config.yaml
d_model: 224
activation: "relu"
norm_place: "pre"
positions: "alibi"
bias: "all"
init_std_qkv: 0.0235
lr_head: 0.00792
grad_clip: 1.0
MLP neurons of a small language model. Each row is named by its layer, matrix (up: input weights) and neuron, and shows model dimensions 64-159. Each number is 50 + 15 x the weight over its row's rms, rounded and kept within 0 to 99.
After each neuron's rows, "fires after" lists the tokens most often just before its 100 highest values on Wikipedia text that the model never trained on.

L4.up381:10 23 55 61 51 51 64 34 44 38 40 69 10 55 52 29 30 76 35 46 60 51 27 52 21 56 54 47 57 46 25 49 64 78 62 49 64 27 34 47 57 32 61 46 46 44 45 59 52 44 52 58 39 55 51 79 19 42 28 77 46 37 43 67 50 40 36 58 55 50 59 78 32 47 28 54 41 74 36 65 23 52 38 97 61 14 79 48 67 41 63 64 65 34 30 69
fires after: "H", " H", " U", " h", "U"

L6.up793:75 56 36 50 48 62 41 71 47 31 70 19 27 56 51 39 65 48 36 47 79 34 40 39 62 33 73 69 59 46 37 64 50 43 49 57 52 14 42 49 39 57 63 71 34 35 78 47 68 44 60 61 44 33 28 60 27 54 36 59 41 37 18 61 92 24 55 48 54 70 50 76 55 68 69 47 28 55 55 73 50 63 56 38 67 32 45 54 51 61 42 38 43 57 72 33
fires after: "\n", "==", "==="

L6.up878:29 38 80 68 29 70 51 41 50 50 69 29 10 53 58 65 65 49 38 15 45 62 24 56 71 51 62 89 74 53 41 60 34 66 74 66 36 40 40 44 35 40 53 49 42 48 24 66 64 47 26 38 39 57 55 61 73 58 33 49 61 51 43 65 53 35 56 64 66 64 56 65 60 46 44 73 60 33 52 80 33 40 45 60 56 58 57 62 45 65 42 60 53 49 42 59
fires after: "2", "1", " (", " ", "3", "."

L6.up742:69 51 68 65 42 83 46 75 33 45 45 34 40 57 46 19 40 43 43 53 59 56 22 62 49 25 55 47 61 66 31 41 48 45 54 83 59 40 50 71 41 23 63 34 22 47 67 54 46 40 61 44 54 35 60 37 31 48 43 52 56 53 20 59 50 51 43 33 78 71 51 54 42 60 79 82 31 38 33 59 44 46 58 50 56 16 79 63 66 48 64 49 54 52 45 35
fires after: " the", " a", " U", " The", " P", " f"

L7.up529:66 64 39 88 46 56 71 62 46 41 46 49 46 48 43 47 65 63 43 82 89 32 42 39 37 50 48 54 45 63 31 42 57 64 63 63 40 33 55 58 50 33 61 40 38 67 54 66 32 32 71 46 45 47 45 39 53 44 44 89 39 36 65 50 65 46 34 48 53 73 22 47 63 69 53 49 51 42 39 69 37 77 40 72 82 27 45 47 54 47 37 49 45 54 55 31
fires after: "===", " ===", " some", "=="

L7.up44:73 46 46 49 71 51 63 57 33 44 38 60 41 33 28 11 67 56 55 60 48 56 49 53 57 25 52 44 40 53 65 67 49 51 48 37 51 47 62 74 41 33 30 59 15 62 54 08 19 07 55 30 45 79 30 55 66 41 46 41 45 33 27 45 33 57 48 47 54 56 52 53 57 41 67 58 60 25 40 55 68 53 12 56 37 46 68 45 20 81 84 47 43 39 47 53
fires after: "0", "9", "8", "7"

L4.up794:51 25 45 67 51 57 45 54 68 58 43 37 48 33 46 70 40 42 43 74 40 32 41 66 58 64 65 49 63 74 36 53 60 46 62 39 75 40 27 50 64 49 60 80 25 77 70 53 68 42 70 28 81 45 56 50 49 61 37 55 68 47 68 63 45 59 75 38 43 56 39 31 50 39 40 37 33 55 56 41 50 41 39 41 47 60 48 37 59 63 52 46 35 62 40 75
fires after: " D", " C", " c", " dec", "d", "D"

L4.up820:66 38 33 54 83 51 50 49 66 54 62 51 48 41 56 48 49 20 63 33 32 34 47 37 44 59 43 77 35 48 50 54 53 44 63 81 46 42 24 57 53 49 49 72 50 99 61 52 44 32 72 40 58 52 40 73 57 56 53 71 47 30 50 64 44 62 73 17 56 61 36 15 51 51 53 34 48 33 54 42 43 63 48 38 42 34 39 38 54 56 39 46 48 34 65 66
fires after: " C", " Ad", " c", " dis", " sup", " Sup"

L6.up252:63 20 42 51 74 80 43 76 42 47 04 54 24 58 43 40 67 15 32 58 46 43 31 84 45 60 47 47 56 45 45 41 50 55 60 44 52 56 55 46 60 53 60 43 56 74 49 25 92 59 65 46 45 65 43 82 47 44 63 46 69 75 40 87 57 42 32 53 63 24 45 74 43 70 60 72 54 60 53 75 66 10 77 10 58 67 66 45 64 77 61 52 62 25 72 60
fires after: " =", " the", " was", "′", " is"

L7.up396:29 33 50 38 60 60 28 68 45 48 39 49 21 53 67 42 68 29 34 42 75 42 32 42 49 51 74 56 31 52 31 64 46 62 93 54 60 22 79 39 70 55 79 48 48 52 45 33 77 59 56 47 36 42 52 44 57 52 23 63 45 38 53 58 32 50 17 56 60 55 18 48 63 73 60 66 49 15 47 43 45 68 47 36 41 22 45 44 53 55 59 47 55 38 42 44
fires after: " an", " U", " mult", "S", " a"

L4.up398:58 34 50 38 54 53 23 53 69 53 53 58 19 57 53 68 43 49 19 64 57 45 60 62 35 54 48 92 69 36 43 46 66 51 38 65 52 59 20 42 24 25 69 72 43 59 69 55 52 61 65 42 68 53 46 35 59 78 46 71 50 26 57 58 54 46 66 18 46 73 62 50 56 72 48 54 23 64 41 39 39 68 70 54 42 36 32 39 62 63 35 55 27 34 52 34
fires after: " c", " C", "C", "c", " ph"

L6.up674:50 58 72 89 60 75 42 70 68 56 57 26 25 47 48 58 44 54 33 54 49 57 43 62 54 65 70 70 19 64 32 67 66 36 52 45 36 57 28 41 52 53 60 55 29 40 39 45 65 50 85 47 62 59 68 39 55 52 21 31 51 52 58 82 56 21 34 22 12 38 36 47 58 40 46 43 60 57 51 74 36 45 65 57 65 35 39 44 64 58 62 65 43 12 34 49
fires after: " the", " (", " The", "."

L6.up876:45 45 50 26 38 59 25 81 60 29 53 68 33 57 55 50 59 51 36 47 61 24 28 43 50 38 59 15 38 85 44 89 59 41 40 63 49 74 81 54 62 43 44 47 38 38 54 32 74 66 57 50 26 63 37 28 64 40 44 76 28 30 46 56 54 58 72 41 40 50 60 39 46 60 66 32 22 56 47 40 51 72 40 47 47 51 43 68 42 38 71 36 51 41 67 43
fires after: " a", " an", " A", "C", "A"

L4.up418:34 79 33 77 63 54 32 32 39 27 34 43 43 22 38 37 60 56 34 45 64 67 50 67 46 76 46 74 39 59 56 67 48 72 58 49 53 20 50 46 65 14 29 44 55 44 44 51 82 18 46 36 60 63 46 57 30 60 23 56 43 62 36 72 76 42 54 53 81 33 30 79 62 37 63 27 58 66 53 74 45 72 70 37 59 34 53 54 43 34 44 34 41 43 33 42
fires after: "2", " O", " ", "1"

L7.up544:69 72 38 66 22 54 42 54 62 41 40 40 12 46 29 42 81 43 53 79 60 10 57 51 38 76 40 77 38 62 69 53 47 65 39 41 45 60 40 50 41 53 50 52 30 45 57 61 81 25 56 56 46 61 35 41 46 84 32 61 33 48 19 47 92 51 61 19 60 48 41 50 71 81 35 70 52 50 59 47 51 31 74 72 69 02 36 34 37 58 63 35 37 52 53 65
fires after: "\n", " \"", "==", "===", " ("

L6.up256:43 60 80 71 40 67 38 74 47 19 02 50 44 68 68 32 41 34 58 62 82 28 12 69 29 56 58 49 45 57 09 46 53 47 79 37 44 49 63 52 79 41 70 52 62 71 54 44 60 49 34 44 37 45 36 80 57 23 17 54 44 43 36 49 38 11 34 44 46 46 52 39 46 44 68 61 27 45 61 78 38 57 38 32 54 38 70 53 61 43 55 79 61 47 32 52
fires after: " H", " A", " I", " N", " h", " U"

L7.up378:54 63 52 60 50 46 54 60 44 69 48 49 51 18 48 40 47 69 30 61 54 46 51 69 61 56 64 58 31 45 54 58 49 40 56 60 49 51 46 91 54 23 76 56 30 58 64 09 17 28 57 42 52 70 43 59 55 60 59 47 40 31 24 58 54 30 39 50 62 47 45 56 61 28 43 71 30 40 51 41 53 44 25 46 57 48 57 56 28 38 62 68 31 34 49 35
fires after: "0", "9", "8", "7"

L4.up224:50 14 47 58 50 47 40 23 53 52 54 67 44 46 60 48 30 76 61 47 68 16 49 31 40 41 45 69 58 57 31 40 38 49 45 62 62 41 28 50 49 33 71 67 44 73 66 41 84 19 47 45 64 68 39 51 40 65 23 89 47 34 50 63 55 62 57 51 49 51 59 64 46 83 42 44 61 63 41 43 44 67 26 39 50 41 30 41 51 35 45 49 39 40 37 61
fires after: " c", "C", " C", " n", "c", " r"

L4.up736:36 55 53 65 51 50 49 57 55 40 45 45 32 51 54 71 66 61 44 66 91 76 40 37 54 48 60 50 86 85 56 53 59 60 68 50 49 60 59 47 68 32 35 59 35 63 29 69 61 54 79 57 64 33 55 55 33 39 51 33 73 69 71 78 42 55 42 55 51 55 33 16 63 60 32 65 59 48 37 47 42 52 56 52 60 45 59 48 31 38 63 54 51 37 47 06
fires after: " (", " J", " G", "C", "G", " I"

L6.up421:50 59 38 31 86 40 34 57 30 38 43 42 51 37 28 44 68 70 42 43 59 53 63 55 49 65 48 55 19 65 50 66 57 52 48 41 57 42 37 85 38 47 61 43 25 59 39 37 40 49 56 34 52 61 44 57 66 59 54 55 43 41 41 47 36 36 79 71 66 40 64 48 57 34 34 61 57 13 61 41 64 44 28 51 71 60 63 48 33 70 78 73 44 29 46 61
fires after: "9", "0", "8", "6", "5", "7"

L3.up393:31 20 44 23 54 51 42 49 46 57 47 56 36 48 51 82 57 64 37 41 74 54 62 39 43 51 19 61 50 34 51 45 64 58 60 56 57 50 41 36 36 29 49 53 48 58 28 34 63 58 59 42 68 67 57 42 26 54 60 55 41 48 56 67 28 36 14 40 72 50 46 48 58 46 42 72 37 54 44 33 45 28 82 36 55 52 52 51 38 64 89 42 45 27 64 56
fires after: ",", " is", ")", " was"

L4.up226:42 61 52 57 59 40 57 57 62 49 30 40 36 31 48 51 41 48 43 47 26 09 46 38 52 51 49 55 54 51 61 70 60 61 41 46 55 52 12 57 55 57 67 82 52 75 47 28 63 52 62 29 55 36 32 72 51 44 54 55 59 33 80 50 47 65 75 22 47 45 42 47 99 55 43 45 31 35 54 43 53 64 67 52 48 43 29 36 49 64 58 40 23 36 57 65
fires after: " C", "C", "c", " c", "ac"

L4.up430:20 51 51 34 50 43 25 60 49 59 43 57 18 58 39 64 60 65 43 56 56 36 34 41 25 46 67 50 51 22 11 86 43 52 47 49 57 74 56 54 63 75 65 46 56 33 33 42 63 62 57 66 48 36 36 52 48 21 17 68 56 67 43 51 66 46 28 25 56 41 73 58 62 79 79 54 43 23 45 56 49 90 36 64 55 50 48 45 49 17 57 28 45 48 70 29
fires after: " an", " A", " a", " C", " h"

L7.up237:56 38 45 43 33 62 08 59 15 44 46 46 50 28 60 63 40 42 33 26 57 26 31 81 65 52 52 60 57 28 46 56 31 58 64 45 35 45 32 48 61 34 41 35 46 60 38 47 79 57 63 40 33 72 66 50 56 58 53 39 40 59 42 55 68 67 67 69 58 50 41 69 49 72 58 74 32 74 38 86 66 48 31 29 32 39 63 60 56 30 50 34 54 54 37 56
fires after: " ", "2", "1", " se"

L7.up717:61 55 43 43 24 46 39 60 43 34 66 37 40 51 60 16 46 31 51 67 49 46 63 44 36 62 46 56 34 75 47 41 89 45 59 64 54 45 55 62 38 59 61 60 20 83 58 61 73 27 61 52 69 82 43 43 36 66 51 73 46 49 31 59 87 46 37 69 55 59 47 58 50 58 66 52 36 33 37 77 20 61 30 85 62 28 52 38 45 57 48 55 38 47 62 39
fires after: "==", "\n", " ==", "===", " ==="

L4.up184:51 55 36 65 28 51 34 45 35 34 64 54 36 44 50 70 50 58 16 41 53 20 42 92 65 46 68 57 70 50 53 55 45 39 69 25 64 56 34 50 25 37 41 60 09 41 57 70 78 39 79 21 30 50 56 65 48 36 47 48 32 66 40 69 40 50 43 57 69 56 54 39 53 54 60 62 65 63 56 34 38 50 41 46 74 56 42 77 71 51 44 55 50 47 30 50
fires after: " ", "1", " sh", " c", " sc", " at"

L6.up325:46 43 57 50 63 77 53 56 51 32 35 43 38 61 61 20 66 49 61 40 86 62 51 42 36 44 50 71 20 76 21 68 39 54 40 73 54 75 55 44 52 38 62 46 17 45 53 50 42 48 82 48 60 45 76 63 41 56 27 72 52 65 60 68 49 26 24 38 51 59 38 49 45 59 54 73 61 43 61 59 58 38 59 47 71 35 70 57 58 45 62 45 49 48 33 39
fires after: " the", " in", " of", " The", " an"

L7.up84:32 38 76 45 59 50 50 46 39 60 55 60 45 52 58 49 45 53 53 42 71 80 38 54 32 64 53 42 40 51 38 62 54 41 69 65 23 50 83 60 48 51 70 74 52 52 51 37 65 70 63 45 54 56 58 39 42 30 24 62 44 44 42 55 33 54 29 48 75 59 64 29 27 76 63 53 74 49 72 53 31 99 71 63 47 56 30 43 39 59 56 36 37 40 53 43
fires after: " R", " r", " b", " A", " e", " an"